Part of a small language model's weights: biases on query, key and value, 4784 steps.
MLP neurons of a small language model. Each row is named by its layer, matrix (up: input weights) and neuron, and shows model dimensions 192-287. Each number is 128 + 32 x the weight over its row's rms, rounded and kept within 0 to 255.
After each neuron's rows, "fires in" lists the words (lower case) most often at its 100 highest values on Wikipedia text that the model never trained on. A number after a token or word is its count.

L3.up273 [ 85 145 128 120 114 114 154 161 146 194 105  91 114 150 114 109 137 125 113 102 129 149  87 139  94  55 113 127 160  77  71  74 121 156  77 139 131  68 111 167 151 129 114 127 139  86 142 165  93 154 116 181 142 147 135 133 170 121 180 154  71 140 126 202 140 126 136 163  81 138  70  88 147  67 131 119  55 153 145 194 150 119 167 121 139 151 175 104 158  91 122 142 133 168 123  81]
fires in: "after" 27, "the" 8, "with" 7, "to" 7, "for" 7, "during" 6

L4.up643 [157 169 153 172 103 122 137 182 154  86 108 130  81 109 127 143 164 131 131 105 178  85  88  72 147 180 136 111 162 110 108 119 143 185 112  83  74 127 108 151 120 184  66  92 165 102 116  64 113 113 143 120 137 112 179  98 110 185 117 133 172  82 128 136 164 125 133 177 147  89  99 105 168  82 134 133 127  91 105 139 184 100 107  76 103  88 106 170  55 197 142  85 147 140 125 168]
fires in: "s" 32, "his" 11, "take" 6, "scored" 6, "took" 5, "having" 4

L4.up1212 [133  35 103 114 160 164 146 166  93 194 144 129 188 146 139 144 159  88 148 115 206 149 142 181 121 159 131 123 130 217 135 117 111 163 129 123  74 121 104 156 101 131  72  89 126  85 139 159 176 185  77 126 110 105 118 127 128 156 105  77 129 147  48 148 125 113  44  87 126 145 112 135 120  72 133 128 130 160 106  95 130 132 165 167 117  67 107 137  93 130 103 130 136 187  90 157]
fires in: "s" 42, "but" 10, "and" 10, "who" 8, "or" 4

L3.up1071 [ 73 127 106  74 112 148 150 147 178 134  95  72  70 143 118  97 155 108 160 125 160 117 155 108 162  81  84  66 109 122 110 109 139 147 121 133  72 128 124  86 159 118 159  55  93 101 142 119  90 169 128 164 158 127 124 177 192  69 129 148 131 173 152 110 161 106 128 108  72  67 108 122 131  84 131 140 130 110 138 147 146  98 133  91 147  68 152 110 111 169 138 154 146 120 106 118]
fires in: "and" 95, "fivb" 4

L8.up1021 [127 102 142 129  82 120 179 110 105 117 212 120 122 112  84 157 118 103 177 112 108 169 189 130 163 138 185 176  72 150  78 168 171  85 106 109 149 162 132 131 157 176 181 130 122 144 157 125 136 224  99 122 155  97 126 122 151 127 138 118 133 158 137 155 151 140 121 141 105  52 117 124 101 149 140 168 125 126 105 123 107 133 104  58 120  71 127 140 155 108 114 167 145 125 158 160]
fires in: "october" 19, "june" 7, "december" 7, "july" 7, "and" 6, "both" 6

L7.up17 [145 139 116  82 155 164 118 122  87 152 196  94  93 108  61  99 152 126  80 181 147 156 122 149 128  65 149 125 122 164  39 127 173 121 119  83 125 134 129 127 139 178 145 117 156 113 102 101 148 140 114 111 135 149  92 133 114 122 141 105 148 157 124 158 154 113 135 144 148 115  53  52 194 145 149 151  66  99 136 143 100 139 145 111 148 123 139 145 151 136 129 100 190 105 138 123]
fires in: "the" 25, "be" 25, "system" 8, "launched" 6, "launch" 5

L3.up227 [209 109 115  88 106 188 130 110 186 100 128 154 194 115  92 137 116 137 132 119 217 107 162 135  70 132 106  85 147 144 126 164 100 202 127 151  83  53 202 118 120 144  98  91 141 149 138 146 136 163 106 115 138 171 128 172 160 152 138 102 140 108 142 139 134 117  83 128 117 116 118 134 122 144 110 133  95 160  93  90 162  87 136 134  73 152 105 149 141 140  97  80 120 213 161 147]
fires in: "may" 21, "not" 14, "mayor" 10, "could" 5, "t" 5

L3.up851 [209  47 141 129 158 101 134 154 130  51 108 124 110 131 143 128 158 108 105  42 210 139  87  90 157  74 154 106  98 133 129 142 124 176 108  89 163 113  85  89 123 118 171 178 115 182 136 171 157 123 106 131 141 128 165  72  61 149 131  89 133 130  59 126  81 165 131 168 120 129 161 109 149 134 111 111 137 104 102 117 145 156  56  93  78  99 145 121  98 178  95  93 205 194 119 143]
fires in: "s" 49, "played" 7, "jr" 4

L4.up442 [ 42 172 114 123  52 142  99 114 107 114 142  99  30 110  54  95 132 141 131 120 127 120 164 132 162 112 168 125  94 115 128 179 198  88 125 130 119  72 119  95 136 132 118 141 151 119 163  38 113 128 114 118 132 125 154 176 127 155 102 175 219 106 133 187 146 129  96 152 155 105  99 148 168 115 139 128 201  70 123 173 162 162 186 153 133 140  71 114 151 200 120 119  97 165  92 153]
fires in: "most" 27, "main" 10, "best" 9, "largest" 6, "high" 6, "large" 5

L4.up1398 [136  91 105  57 113  84  76  89 187 137  71  66 121  51 119 165 156 167 118 127 207  47 125 102 103 218 148 138 177 122 110  98 149 110 113 119 135 149  50 140 151 166 155 140 154 168 101 162 139  70 214 189 166 171  80 119 166 146 217 104 154 115 170 132 111 134 140 106  78 132  94 180 134  98 112 128 139  61  95 136 183 142  87  91 145 101 174 149 135 141 115  91 197 149  73 140]
fires in: "as" 44, "for" 7, "his" 6, "with" 5, "by" 4, "ita" 4

L4.up1360 [ 59 114 101 118 134 150  88 137 133 222 111  51  93  84 140 111 144 108 105 131 173  63 135 143 156 205 109  67 149 168  63  56 124 157 127 108 144 161 121 175 134 210 130 139 164 170 103 134  67 121 111 134 143 129 166 107 152  93 122 113 213 118 115 154 120 125  92 151 121  75 150  79 110 106 118  73 130 166 137 151 159 131 163 113 111 130  86 148 139 111 145 182 187 129 116 111]
fires in: "before" 19, "without" 11, "division" 7, "after" 6, "de" 6, "by" 6

L4.up496 [204  97 134 132  92 124  92  94 199 147 155 127  86 125 132 116 145 134 114 168 145 121 128 113 163 144 101 146 173 141 119 196 226  89 108 146  58 151 171 101 181 134  84  87 145 122 116 123 169 181 116 154 129 103 138 196 111  84 152 151 107 133  91 126 101 121  78 103 150  95 109  86 113  97  93 113  81  90  87  94 124  92  72 129 111 214 124 154 160 126 107 148 205 159 114 121]
fires in: "in" 68, "the" 16

L3.up1185 [108 175 138 106 181  81 136 153 145 103  53  72 100 116 108 164 172  99 124 180 117 167  86 192 175 119 136 137  46 110  30 150 138 112  90 161 121 118 208 128 176 168 114 117 151 132 145 176 131 154 107 136 154 135 139  93 146 139 108  84 123 112 156 195 149 114 141 145 131 116 112 106 125 179  95  43 106  51 116 156 108 147 147 136 124 121 157 111 133 134 106 100 208 179 136 144]
fires in: "both" 25, "between" 18, "the" 15, "all" 11, "two" 10

L4.up1532 [155 145 163 113  97 109 137  84 146 148 174 138  67 148 163 109 114 104 131 207 153 103  88 137  83 103 153 124 105 133 105 138 229 185  93 130 121  91 134  79 191 193 125 153 161 132  68 165 135 124  80 139 135 127  89 116 112 126 125 124  68 145 214 148  89 110 115 129 132 114 132 157  91 108 144  60 131 132 107 117  89 102 102 102  94 119 125  98 127 168  84 184 204 179  88 111]
fires in: "in" 26, "on" 11, "awards" 9, "of" 8, "place" 6

L3.up459 [108 126 124 154  94 104  71  91 119  96 108 143 107 150 105 117 100 130 104 145  80 175 174 145 123 124 157  80 150 122  96 123 103 122  92 101 156  95 153 158 111 137 107  83 165 172 152 140 140 145  80 159 136 206 153 165  58 168 120 101 143  79 166 145 123  85 124 178 138 132 151 109 101 169 112 135 136 126  99 142 144 119 140 158  56 155 130  78 130 120 130 181  83 167 139 158]
fires in: "new" 30, "across" 5, "multiple" 5, "news" 4, "twice" 4, "other" 4